Weights of a small GPT-style language model, trained from scratch on English Wikipedia: tied embeddings.
MLP neurons of a small language model. Each row is named by its layer, matrix (gate and up: input weights) and neuron, and shows model dimensions 176-303. Each number is 500 + 25 x the weight over its row's rms, rounded and kept within 0 to 999. Numbers have three digits each. A neuron's up and down rows have the sign that makes its largest values positive.
After each neuron's rows, "fires on" lists the tokens most often at its 100 highest values on Wikipedia text that the model never trained on.

L2.gate1663:500511513470553452472516461497525524485488501464483485545528468513426517525489470540514494486487509493500462506471524468465486484430494527491508455516493477518511498511485506518489534500506503465510539508465511485538546456439451546460504527503521516479489496507454490521481498506491516519512501488478498478517473492477514497493538502525484525480494549524487514526486513508500485510463
L2.up1663:455480510497497448470528483447512501524476471473470481534568535463497515501486525433476526493498509465503524499480519492464491496489500429505485512463500528533502469482512495514511485485522494513487473499499536493544496517499472478474505521491517464461500496497509501564518518523484509499491470504483439486468471476516463533492493510512550476546499528502472529507507494534524491511511
fires on: " on", " in", " to", "m", " with"

L5.gate1742:536479498508494537502521507483499515508503505501493484480498503509532532462445490502513509485478499461474550484512516521508526516512477460480509456476484447502480537476496491476525519492461522490480498493473495525451500490506507502537489485488519496479507478524512456489531488499478523453465501460461485503508486513489460512531493474442511506538506527539506484492488470497476515535484
L5.up1742:542466505498528512493512509492495491496511486463480488498517508469542550454492472492516523499479483484487546486503521503509485504501506459472505473507486454520487531469501509512502545485463503469505503485518508497482510497490497512502492486529550481480536490489496461470529501461498507453448507491467486514529503475478475516515492450417509482538513520521498484471481472517467541533491
fires on: " |", "|"

L5.gate1236:529518529476505537508457473514491501524520490553489527507489491463462498488524503494463520501514524516505483490481476492445490471480515486533471500538497473492476549471456492509504522482495493454481534473503492499459534490477514509523517525525534526479493480486523538533485501533512521516492507487506474505496485512549449490498499486486496523555459503478533545538481482486481542520466
L5.up1236:479493510451529526502504492519506529524458450503510488472518490491498474501550499509467491518501495471438541515526496527479508515489497458491500503544542470487476534505500469514468488455464496446517560456482429500451490527498499500508495526477544538488536481557478503533524506453501506494484495502465485501549508495464439465493516492444508515521467491516514501500484430505506491508466
fires on: " and", " ;", " |", "o", "|"

L2.gate1713:536521441512549509515474502521487510560547471473489535524492502477499482506473500486507482487504518517536534511517518476461491475482493519510516468514476529534537482527481512511503529529456541508484512512541512451511537471504506493497536500495546461459446511523491503533492542505520503527531451459531499513515481510528550494520521494514471480522505519500472477518455519498498510510482
L2.up1713:504482476517521544434502464500553519504536485485469505473485492467498456535467498480480505459486497496515484516533477518456489546478484488525507467466502493539491491458489517467498505546504487456509493477521463524484554502514467508519511491463513434447524502544522449546489556535475488524507503457505520491515448508526497529454525456505523502580462506527489481500493546491533553492496
fires on: " and"

L2.gate590:495484490517514501466479523490531518517459545481512517500539496457509505506520496500491531454492456519527479536504458507520504514505518448443527516525487512496523492521521477528495482527455505523515524484488481497490522511510552492436468483460501517505472488510472446500494491512472493466480510460517481482498478499499556487531491476495476565514524453531512513512474506474472489527505
L2.up590:490511482538452527486507499521515481491477499491494510508532461441494527487489480467520534495490468479489492520472520526494515509506445499482527506504473551558527499491467475534514519475494504544454530484479501468525545484511525490521468509523463500477487529530511457536526467475488520487516469534509456494519462499474562488499457490488499480540521466511507499472499507532477524511500
fires on: " |", "3", " 1–1;", " as", " 2–1;", "="

L2.gate496:522511474500515505493574464515442490500503507527522518475480507503460508470466500515499524538527485519456468489471503487477448495507510510478504495520541513524563498518484504491510509497523472521511541508494481499530467528496554505509491524475504535509470500481509485507505490509500496516508504531494519518501531502502549487484518503524529488496482507508447493490534523486527524514531
L2.up496:492470528526520503470516482496511476520517510455528495505495488565455488497528511531498508527504538468516524501494514495520505464487498473507486457521521510466520485513480551508513494495531483536464458539527503503529506493531542500496488543446546512506492491514477469496503532489503488493495485488501518455498527519546511462500449500525516508473506499521475530530476490508536508535493
fires on: " -", " –", " —"

L5.gate1072:552515481505522514534477491456465496467494494499495480530519496494458535507507456553533485519462494448515525507515463493461507477512480479508501504506519470496491514483488466486534513512471502466480503508511543507476501518548505485530454512492525512463487544521535503529489504471535544470487512484490488486497531500562496501498482475473518510466532484484559547512495479516515465501508
L5.up1072:564522481460535466520539529488487526522482444527531521485507476526460503510499491496506480531498501533453494492537522476570501494526504454437498520519529483525502489548496487500494516483483517528487462514457482492481486562495476482484499527512519464483490491439508477480489498432558490477465502493512503491486489519503479490500531500490554522458542485487525486503468488470518495500511
fires on: " than", " to", " as", " from"

L2.gate1912:491452507533500476473521547471491541485475548511539494518494507541500493516502496473491520503509520516562509482516480492527518493495496542477513528488469511460481511442511480503529482530511547517487478504489529527495509496510433515464465476501501506499530526493495479464539584507469497453468506552490514494539503504495532499480529545476468529491480519457457546475495538552519532507490
L2.up1912:485503494495462522504512466512488488491502537494471499495519487567521472501485534515526513541515493479514448507472516484491530488465505515490460540496492515485424496488539515510513529531471497490515446520478456485452513533534500468453482544492568531534486503524559492487472471508513530460457486481514544477515527525450524495484500459481501478506501517500473498478485467479481494498539
fires on: " |"

L5.gate163:475494498464471462460486479462465499521508493526515524487479494482498520490508452509494490519500506532468503502493516476436491488464477457529501507500492495494511466512507504559485490492511454473532511487513514526460493523517490471476482536494498565489512537492493508496496528490471515506514501489514446494475509501504504492513454479521537502537498487445498491495493507488467460501539
L5.up163:507501498509502511491537457510464547524495454486489540560473498460544486482485511503486519472525451472503521498535577482487483504494486522475496519512503518479501509504502533520519504503531496521502507462487501447460494503532530446533521504470505470503485518481523532533536538493502521496453502521485447448496493497509529506515500543513530514521477535492543491539551513527454496455474
fires on: "-", " |", "|"

L2.gate225:489509490508496508503491474526522483534531512467465531470561487505503497505530503492466496478472505451523513494444514512508484520484511493448542529480517501512499527484473531485490522497487506506497462475530483526526489497515491458528482556522482478491480528490513500491499463510533528512493473508451503539522526561517516478531520473522474464519521491533509533512482487510486529478481
L2.up225:472494496517477511488502472517478473512519555479463532463547493511503455484537466518456522494478483471492483515477497480497481528462500503485554500473509516473502537489488540473488539527486485526510456469503479545516494517531506467525503528504455456471473509476530503499485469496502530494527453523470532547488501541501526492506508448496496472501513522524484531487507543549477523456485
fires on: "\n"

L2.gate887:504480485507485490471470508473494500453475516473532540525533482530471494513499474490510493518461489539538507518488493478476478483502525478537525463503517449519497494508490544462471502497506509477506488471472430451440519482464510490486497507464507495495538512533496520480515472524509466521464509518523481516461509496490529515451456496472517513500520458496511522495506499534468476526468
L2.up887:547473452509476518470475536506522518505525481513489518495491484474541501474526533483508496507478544524502499439522512501480517517504468481479506507495480520479558475499469459519494470497500460499470515508486474509492495467507502511523486547506500485474528467501529538496497497431487511484527523518515478431492468479511472449512509477516512426532490496522445517523531499454508512533491
fires on: "\n", " |", "ey,", "in,"

L2.gate1814:494490528539468520548537478472525473498506551475532441513524554493477519478480503527490513509527541481508487465511495510497533454513504473523504517480486487468461484484522533516480512495489508491532493512467529478547465493516480525491438461548489508501494527493489493513537517477498486450481518516507536470482505522498524470476522527499480510475517443487476501484502460481531516518498
L2.up1814:467506505504475493472498488492526481501486443533506457508511486489506503509495466504534528557513482487516479487480451567510467475509508491518523496501524487483505500536533505490486493483544519485444484551528491486452473490483514512500507500496497528543513524474525507503468537484490484506468505513499543454506486515479479512500494505515476509471485504476519544529508478451488510492470
fires on: "|", "-", " is", " at"

L2.gate1742:532511468486516482434492513492466491550469470486510515500522494523528520523522513565504469509488461503473439538475459549505516521490468490494478515506522472552514454503487495512486455513498515518475481484497474495467474524505500494481476516474483492445527460520483524528473491518462511506453506475494507514519488478525524534511542489536529483480510496496503522526477519499509531478472
L2.up1742:483523488516524499519511474512543518420503494469499491510485491516501529514510510519495492477587498523500498498504565510475504502507496522550526525493545475476465502513512519551483484462491524506428503512523463503475472511511476530507514467470568512484520538494474521482498451464482486549526513515532493473516518476463477478488485501516492552464486519507503516500450515477507498477499
fires on: " |", " –"

L2.gate1831:528485429525511524510489511517509484471502529516499497416539478518532468504511501498494468535474500513467514514468540482542491535482531493474546511493475482515494498534512491498503455508488464486449502494495489485513481537517534479518533542488515515502505499514523505503476483521519535458538462512523494505490504500501516503478494497523523503481509447509496522484492519512467467528504
L2.up1831:537483492496509532518481487510469516505511480454484529470476508486525457506542472526442547502483514486517451502496488448546518500487483504518510470486495501512516495474528473510473488469525503512482516493510506492466501500471527490518530542512510516492515533544502504521496476567512468484486506553532487501481496516481493492516486540466529496472522475482466471514543526523480478498476
fires on: " |", " 1–1;", " 0–0;", " 2–1;", " 2–0;"

L5.gate426:508506507499505510445528458568484516501500489513481499461513505484517499485513494528475530507482501517499499487492506516476515531502505516493505480476512480518492466536468522504530509506493439456513455459463540482490512473455486497518528538462494477509453482490477518489507506506498522486492522461441473518475490481519488528513508486510511531518496508453470510516467478499479504447501
L5.up426:517495488541537498478486466501491491475497538538449480503509490505506570535476493554492526447518485517536489478464496520524492528475519548488523550452522516497492487509510445485538467457520496471504503485506489511468507523492480512506475486517522510480469539508472509514504491503487534542476519515466521482471446473465478504509462506508494503504468507498514499484494455513533478517506
fires on: " |", "\n"

L5.gate1888:523478527508513462504551529551507497538497495487522524506519477463470551494466515481503491535514511478520491504489520521477458475501500512476469469519510517522553549523471479542518525457510511506484520446471485475466483563500487517461540500513501502510537527562483548517505498500547521502526523500479466477507503508519508518479535473505487514476489457504509474503520526471524509497501
L5.up1888:448497478519482530542511484475491490510518520534497513480550518471520492506508479510513528473494540505481505529530501500480480514501495527481479533472516517461507530485511484502493526562461474458481495511502526510474464489517491504547468486493525483498519483507542483480545517469528529498467525508494528530452494531481458495532538523513513533480498473532490525505487471509530489470471
fires on: " |", " 0"

L2.gate2018:512538464533520522475466511529515532530497530488480562516508504513467496504497465519459490522457504533490471557511478473515525522513533460553530509504501477500534497452477518512476510473501536496503508497515534486503476458482517469509481495493500505532469486500496521494526512480496497528526484466489498494495485424516497519500517503501541499528506505515515494481479472476534497512510
L2.up2018:555502455509556477522498527511514533503524496515530492497502544523511502553520506521461516506475516511538504529523507454546534497477489504521476445486460499504502526500453517486491503510503469523560509518513497492499504505469498461473537519516533471481476502489504496505496502533489521476504512479540511498505499490529460524468460509494543471511522467489498475536523491504498529532509
fires on: " or", " and", "w"

L2.gate480:491468491505486451556527486486515475522543480509529474490495509481489526503463518568537491503520472478482505531482488435501470483510498512467501512550505468525483471518467549503473470483516537467435461506466485483495434520485491511488497512533465512508485493543477498483522541493526474476478530515469491483490523498482495522509454486560540479475504515526513491484526470518491519492504
L2.up480:499508495499551474512467500483498513471495482482523478499524515475462529500528490517498492458574500521440477473527515500503505505512555507463501525512475478480501467489515522548470531493503515548469469500485551484495485468467498500525497540517551493503513470478516556482515502470468512491495510504501524486481477531527464520533510534459521500485512485542505495525506492537495527489512
fires on: "\n", " –", "-", "-A", " (born"

L5.gate16:453470511538494533475510523534517479481476545503493489533489554504466486472503542511491503495498519518539492502518530521528468527496525516480499532549482486553493533511484499507500475482484528528496488471524532489487513477461511514512507510524491492468487488504483519455478510500482476495515488482547495490451526502491527472508499424506463518493546538493475474454486484505522544462522
L5.up16:502500508514533513477525499484518476495494504511487468497569494528468502533552515526502519460530497519507501450536478514468505463466539527526522506536506503498513475516467496553522489481510528502492545482526496509527587531516529479475513564514508532495525498515488482475486555509515530498447497466494527519501471521482508477524500469510522461497497450458453479502477503482500479473517
fires on: " as", " in", " on", " at"

L2.gate67:448512512500479527474488499497477494521491469467479512521520511481464451483513540540492480496513528481533499471513506490489480499461477537483533505505492508511523485476509541484450535461523495476492477507511529521503515462488487459493510523497482498461531502494543467508438481489530485518451526482540532464493516516522563466537535494565494535466525516523461483514499456479504481467472
L2.up67:518464545524456510499523508464486478470487523462456493520528555480518496523476514528480536463530530485507528506521510500515507473455514480516508455478516509492502493502484494512521509474488493520543477533489484524504519519505486500481476493480501537505539524508472488505518498509480482504518527519564502501519491499510491463524484497496491469485489528517441466497507517507498468540489
fires on: " the", " in", " with", "'", " at", " on"

L2.gate1654:504535537512553499488514543468526484550477522560474497480526496495475513508455488558550458511530523509512459520492511477463502500489523473486509494476466507526532563553500513524507527516459497454540494487515504463524495472522520511554491488503493495474508454452490494534511502508478508491496532482483495531502531501553565498540510523501486495521429489481486527486564534479467488498554
L2.up1654:522513502505516431522487525516500498513510536486524504530514515482531491497507485510498470444450463538496498496493490541543511495493531496472496515495510478503485488483492481489475442505484485493451500501484475460557505526530519538524517496477483506525518499472519497534506522519524492516530511449505556498511493468467505481516484518511536484462473451509417489526490505539512485504532
fires on: " |", " on", "e"

L5.gate608:533458523514511490547496463535537537518494544502520485525494489473448500516492555476538502499487488504486506495499466488471491526497506522530512505497509471489444499508497498483522547479533514467503467503484519494521484535454493489509533482509489531489499524455496512518497518497518535469483504463480526484499473508524490517491510469522502515500528481498521464490458498474517504491507
L5.up608:476490504481486509501528456488505510514482469543481518518488521517497492484468490522522504478525510468463493491459481497471516533462459477526473518491488488475468555510502510494510540503487441502500500499473474519539524481480488533507541497513522466500543503478505525471502503504499511472491494486504491480511549460524478482502518505514512496488507477502520456499444495489472494500484
fires on: " and", " but", " while"

L5.gate1095:490484480542453514483484491520498538444476479524508485503480489489494462445485509493518532460487532529481516523525478520520499542521504488554530509432489464494474533482510531493504474496502475478524468488465470488506526503453502472480505515496455503468481524460473507455494518535499499520488519519454495500508507511463447516500531480515499495533514477495479477499494559524504544518501
L5.up1095:484479505555531552522536501491483497513511524553503503518512489484534542491492533469471554511516455496510504491479529500537514462513509523462491526491501490486528533502507503525464529470510449494495489483446502492507478464476487450479558462502520507512516522490473516484486513493478478478511494471493496439509518477501469499487495511486515495515519502503518446499493542492458565535471
fires on: " and", " but"

L2.gate871:507496465544497489501456501474506544509465512457459494498494465514490475484518472452532553543495499488498529541526549464533503529508510517482574508523499478536503500516501504519480529486448519499494479517518474498532528521465557493494512510463484482528492531461510514436467492513473494493503511514508538532472505489487489488500519518544466524468486494472523514511484526500494460462451
L2.up871:528528512484524442527487475496573500485535470494522534507508524482515501492492498506494522460492515501471460513512521452536519537510508501486542471498482466469473502534527485466456484534504475505517494512518503499502455520505522480513509463481528471527552514505517505502495514509499544528479511508509495561514464497494471509494514520480502494503494482507488503541512460511510460468557
fires on: " |", "o", "l"

L5.gate1684:547521556506481489526541540555444518436506493472481472515510444481497476504488481504492513516475469519506522457533512533562509475465479520531504482510485460525526520522513542491472524502557501469507531516487518528472505515470451466509546500508511488487438488557479513491483507478488476500450497529482517509510473507462548527493518504521483484530536507516481472488463458503513516551493
L5.up1684:538518532512511526528510512515511502474490509517527510526524470500484516522463490509461502521520489502505522484488548503529571518497477532571484499489461527512535501456504520546492500569515500525504489498500495488477485531508497493548503452527510500502470505541516486502480522474473473513449520486491478504517509492489472481480477533439490502481522508527487501532521497510538524523451
fires on: " and", " or", ",", " to"

L2.gate1180:496481502456515453499484533526503501503486499485485506465516515503574499483526507522500487544504503563529507499527500454541542498453494508515537476512476518474476498453498510465460510517513493508457486538507524502501492523526526494507491493524455523481497526520526543477472501491470495481529506553503463506508509498514508502482523474523493470497506476521491494504487526558503529494499
L2.up1180:514480529506504479447542475549510500463572485455523468474495458501552488500511521459474494509524525502437447520505496493497569516516508491440502501467486466490474515512511526501503451542490513499490491472498511478474507520520493470516501488504508527531561489519469506507472439515551541526479493489485529523518465495485499517530479470494493507493464476498537491457536520517500510498494
fires on: " |"

L2.gate761:522558492483490492496459523493490526490489494457461503506546498542510474480518483519501510499485479553554473541483509510448511524521463436500531485547473536504510495519424547529498459490521495454496520464552482492492553530478522492519468521506507488519543470498493524502517498479493471506542497512545485506470463500487501459497522473504530522474477521443498497482533520492543526477498
L2.up761:507499449522525492485502516533484530469456491484492507530512510530460540486538546468518493517476492500476500537458497518497546463467532502464510538490551483523497462524466498512497479502497491491475490545463496464478512472503526491498516487496468498486503491471527496509539505487504556527479558520529525436465456454518486525520475515529543439475463508442504477489506527486472486491514
fires on: " |", "\n", "s"

L5.gate1799:488477489512483555474535496493477477460476537521521472496518505495489489517503475528520512487472491528499499511534474526485484505540497502456555513544497513509534478483447473493505504474508493463486452529498506490524542475479489518492513527523512518478523475517485459495531441493520485465495493479483484521471551509485534520533498491545488532478497469521511481488485504519468511504511
L5.up1799:480485544476485499470544493526495481478508483471523507516519491498517514519489473472495530507507518476541489501526514522501507488524448503481507483473466486531486509482465509518524490508489502505473513477503512517515452513483513489512481507521527482483506506501524510526533536540519493520507513497510507490479530552506475495509482482468514466506481512460475463466475459540530513491476
fires on: " |", " 2", " 0"

L5.gate261:474505493478519484480506516515501476476478488473487480500508507452496497498529503559460481521436472534494478445473536489480499465462488507511500492497505520501509543504527519451537475507501502520548455516492498520513495455474491541545503519444447547507533526466475494509521486533507484535507513501500479546488486480514447475497500469537513449477493510497463507530530527512519496476456
L5.up261:517499529482533470473482468514502513498443529508474497512532456481506523499555503469483530546514540456521506516509571495556503485527473491501459496528523507535475491525488481558495468541530461474484524494553537503537496446478504483497515499488534501524496491528471464537485513500535495481538515488475495476475457465495520497478493530498498531498503533469500480448503534538495530472525
fires on: " on", " to", " for", " by", " under"

L5.gate2029:506499518493477478517556458538514495490472519514509471497491510473535514483507484512525521538531535537502490529488529477503508496448495509539480490510505506535492485523466485515469533454484507527489523518495506493505511453516492475497515474481499511462487537512500465511509488505523461531512494457520505491534468495487534478487495458488501451499511511494524499491495502538464537487449
L5.up2029:563488492473477483508478440531477456516533508528444524490515482511544521505472485502493512501512491521512485536494499486478521503500498567517507497505480544489454442465469504549511477526442490499492478495511552467515491524557483517492534530494489530484521502505503505564504525478514504496486481534519463484500480500473565491516505505486522473504486464506513463504520508514506559477505
fires on: " |", ":", " including", " except", "s:"

L5.gate1990:475465485495489504483517470532510524512531523507543523515509504500485504492443475494536527562525500513497545486519527489498452512503522480548502512534478496517469439484496514523486509552526480493509474495492509481521493504535525500521531508497515489472506499493517488494521487496512528457545533521460487522495538474475495488496520517555481518491500434496519504497487526438505518511517
L5.up1990:453548481521516492518487489492516482488454462515492520511553495478527522489492489503506478538501479522463454461466488515501546530459493488494484483478528496494540504469518469548462473466463494486518516513510483513469519529512480541501572475527483536522506498540486488516483546489483505528480476530496478444456494510483514513505544513527501526489442544464529490497515538480518526524498
fires on: "-", ";", " is", " and", " be", "u,"

L2.gate547:452519501526525482504544493455485470473579534482480483472513520528508527485532482511493514478519532442457535521489521500532490516489503513544497531449500516500502492491509519501492539536493508549511535487478475526539499504521520482513487486494474465474486548482481477479514470539501491467458490498457496540504493514502510468475528474515492524493467505547483528506498506491518499469472
L2.up547:484468486490466528489470497540475484531473517474466538480508509460503517474508507463469505486523483483538526500502478470531481522455550507527527485530482529495506521539507494485498501486498509507477437481494506480494495482476487483503503523464516538486454512503569507490527507523500498490500481567490503533480532470523533493507505503483506514490514488462527476535462518481507491487520
fires on: "\n"

L2.gate1563:493517485472509503502480535497517468503522482479484524528473492447555503548509527513524453535531487479490480529510512536498466514504485504479519523511498481552530519533475512516479462497544512489463472535529478529482492525532508472469510497504476460453495493477533492525514508531484510524501502501485536543532515480453531538538502506490481444493504502508516512489478531475517475471469
L2.up1563:488534535512497491497513503471497473455498511454557533528523499491528488524505520459499516486464499482493462499518553559472467463487500522503467552522508516579496466485483495509514521551504475490479526476435560514453481524504489468476486521508512518492544491499473471509573470518523514497531494491532534501513503526484554479516518497482454454476488525508464517478537490495545506489488
fires on: " |"

L5.gate423:461474554474515494539500492515485470496484503492496479549528521483491481512561485514500526541518491465481494503446500485499481511498512496516479530527503481509531466487472520556490461485529486465526518494528441444481491499554480503451515503524461479475495501503499453556514449518497537472486507499535518480480492487496551484473484527495544488496462471453528536474509523521513492462510
L5.up423:497457520475526499535510483511464499490447508486464497524479525484505507531533526512532503547495516477482516535489531459521474498503534496483508497472499485468497489475512501540520474492523532456524480446492466458474498499510484531517529513516504474479476513483505469540522498531515507493544483505557454434495521532483547482471497531484495459487453493488500534475531507473499480472484
fires on: " |", " of", " in", ",", " —"

L5.gate43:504518497506525515506471488489470521488478499504481525524502498490466470511522546567505498510497531475518518484515471505506496515492519485473469524530527531544440509497486508519503510486509496510516464494501525507535469518489481503493504485425558532541490515452475476470462471536564490499497469525482498490495490463486516498523515543477501471478509528515515514485484470511499502481489
L5.up43:496536514491513511500517484509457474549535492480489527482550448500506478554477460538506565523517475487487541535510538501530536486519546517481479534533524487538481496516491451490517498491523519517487539507507545460476505534480510501505494471484523471497520479485503474539507511481502519501487498559493527555477522517507515481462514506488505479495469555538456494477512500514491504487505
fires on: " |", " -", " —", " played", " 0"

L2.gate431:531530530507521520501478487502498469479504483531483521494532468502550489489511494501492512510486516512497536504497503521488483416529528506505484513472507508550482505514497543520487489477502491486515480520485478532490553500528482485486516506514528478522498506462476509500487495543532486466497494497505514520494418468510445472478553511478523522506505481493498478500527520456519506500530
L2.up431:523507499543509491475522503540539519478503525535507519523484534518520481498499494480472490502487471512530482491511492510502519485528517479506475530477462468479509521490520522485445487516524462485539510491470478513494447467463483529497503519530491486495524482474525503521491505525502493471465525504494512513487493517495508535459499494489526514560515469498511497490520523511474517500497
fires on: " to", "-", " while", "with", " and"

L5.gate1420:512469518486483532503443480456455477533500507493496517528486452491528499476483461511483519511497499505509503510513525469527491497543489547510512499526504488472537525519464515492478501512465510488478502501484501490479491550483473474469519493474498493504464537473498486499440479483455491509534490502490542507484506463467553507509466496464508430488512506493488470489539495567506518484486
L5.up1420:478488499511517548463541464502503488454517487487498523526502469472478504492551514505507515489541505485516493457471493552501458473490501501512523518496474500471463507531503500517489519485522480520511443490517500495492494536530474517483529508490476490510506544501535495468506533441501493513495476524548522471500485527499552494514515488484522497496528494504489540509487488494512478533505
fires on: " |", "-", " -", " –", " —"

L5.gate120:499507501506487492445504502563543474550526437486484504512485530494505515518508514489523519477507480508491474490476501495480494544507474510507503504495514559475507522492519503462487467499527502481478452480480473534523496490510486477463509516472532498519482512433524511514449491504485493543467500502524497514507514487506504461545524530477506462469503499509482497535482512484487483486516
L5.up120:547508508532492506491522454517513459534522494462508502515492479501450501477478491492501466479532463521499521540546518518464547486507462494502494471475487511476484476504513517509483487486532500485490499510494497474535487502480515473478497517485539485470494519533480466509479476514508451486461484494493527505497520477493473514515496534467488524496515501513527484520462469509488469520526
fires on: " On", "On", " on", " |"

L5.gate455:493559509482502480502505518504490468504486543495521516517531533459490478483499509520489525525512491543500510517526462486445500496497496480504492530485505494506494446542504505485487477521483469464483507511501505495497479520482536469524484523507510516524502535494519486474530460457455484476474538510524477489477524476527530527492474485488493488494532516478495493503512447482485441492526
L5.up455:466490504527465506512495488497486508506515516492443455469515466511491480475500508494527538499452491508481545549457487541533540518505474488496501493523521523476510524511466467502510550450518505488492486539467512514524502502528532506540505500479473492515516457493524524547537477545539538521541482512494579467476573505478494520502476481508508538490476520503459472503525515520484500480481
fires on: "\n", " in"

L5.gate952:496519503436521491517484483510512463516477537526463493446502561466527453491514507522480502536519494550485469498498511491491492493492498466492478523503520495476542466498480503516488472482486487525445522483512560518491521503494527529510478506502507522482520496475505505477483529492497453504466468485518474493502489517507558481519481505465488484500540554502491496451502491488474515481496
L5.up952:503481508487501479546490454498532486534532508507518492489479528527507517532522505492476491487510537509465497557510522481486518491497532483468471510495501471475501532456525534538505441513463535499473492540456542502496522477434511521510529520465505474479538540492503552466489494478470485483488499475474535434496504539455493474521473514462511495495512505494463508516453512477501511521530
fires on: " T", "-", " t", " |", "/", " ["

L5.gate311:491480530501503534502477490472523501535508541515469524514513564475508534521506450482499496471475506494531472492533463528446469505492525489470502480489533486521493474467479542456513477507498528490475501513497484515481513516513473490490499529504488501493505482496517484452534485482526480486553513492522507497510482522466569451469472501469461493477496495522517520504506473531537493495518
L5.up311:522539508494523507538460483506583516512521534476474494487517483478468470463518513507500511514528521495509486541495534493541497450488502527543478445462499508488462504477503453533525550486509463483432496471552502505477476450513508441477495529529464504502477503470511503508552507465523535524474490462457508509508496528503547487498535514543543501514524476545490497533485472505516511530529
fires on: " a", " over", " of", " this"

L5.gate1692:466469514522461553501508487551501517486525488481495525484475478444474462478483493455495510520533496491556526511447499513514432502499552529536416527486475477523484456500492497516462467496484476507557498487493488501454526508510534502475502555510496474507480521481506518507468485508493505480481566500487508414517512514479516493456505494500524501514504478494501511535489472495499490522461
L5.up1692:494509481467487514523537518503466475430517510533470509518468519495577511439470503518501479476507499546500502511491499520528546534467537499511509518491499509510465499426486568500528467498474465487527473533490446483471497515506495501539516479518517509499509481507473496499539492459508480528507491493505493482525502478534538497473520509508523519535471495503490503506483568466488498497476
fires on: " and", " |"

L2.gate839:545528513526508477475483485515505507542517509491492500484505467454530477510503495551493519535514478484511498518556498555525471450469510490536511486508510524509521560476492532532461506503521514498521493509434520529510467496495469468490528483486495505456532528482465531512491483504545509483524514531493480448506493505497510464529510508497481516484505494511517487511501475531531515483484
L2.up839:480513479431480562500490493494476483497474535493536492518465502516513507480466519470454517482462484486458475495503492495518551501480496510461472524481546466523549502454465468505496572549473488523482498501497538524488524525527508457461503448465530502511503470460533465501534514485490458458496498551507517510510517475476515482479495517496496491522527490489513512490511498514493517522469
fires on: " |", "ine", " =="

L2.gate1928:488529506515486507530478464469516491508531491470505522479533518514527521497515534465516506497491552490475515489490516524480501493536480513485537546510524531511466528540497572500526436493515488472471509507492467466494532539486491530476516539520555523485471476461498497507500449511511561508487474458543482529491529520486533500534534541559469518473495489484471493505487495508507504475471
L2.up1928:514488460503495472506503468465506465451504484440473498491505456507499468511518477503526498459521468462519515509504524459493507499466484478531515480466496493470474476475483524522529488511485472495525518542498486535513463469502472517527481496455496507507513484520523492474491532489453519465505509504462487523487508476510497494519544495510547531506511496511427437496494494522465494458507
fires on: " and", " or"

L5.gate861:494466509502492517494483487501528493484473512441506564512488517508532473519476484487571511467456503507483519519494546493515489461527499520483469532502487489502517465520462500516497528506528510507475494501484539525506509453498482462472527501490488486446502506523444512467502531515481500507460478498510530501505525546476536486517485502510526543499489456528500519495498485467466525515501
L5.up861:477498518498487501507496495537507469485512511506514518493469505522476471499495475465526498496480498448518487547479487503502488476502498508503478510474493514456534467507564511533519517498532503481485524503459478491538496453507528504486481499532487482477493461511482516490543489508545518495508475503521529479478528540540465541527473474497476512500462530516473491493508549510540488488474
fires on: " at", " |", " from", " in", " 2015", " of"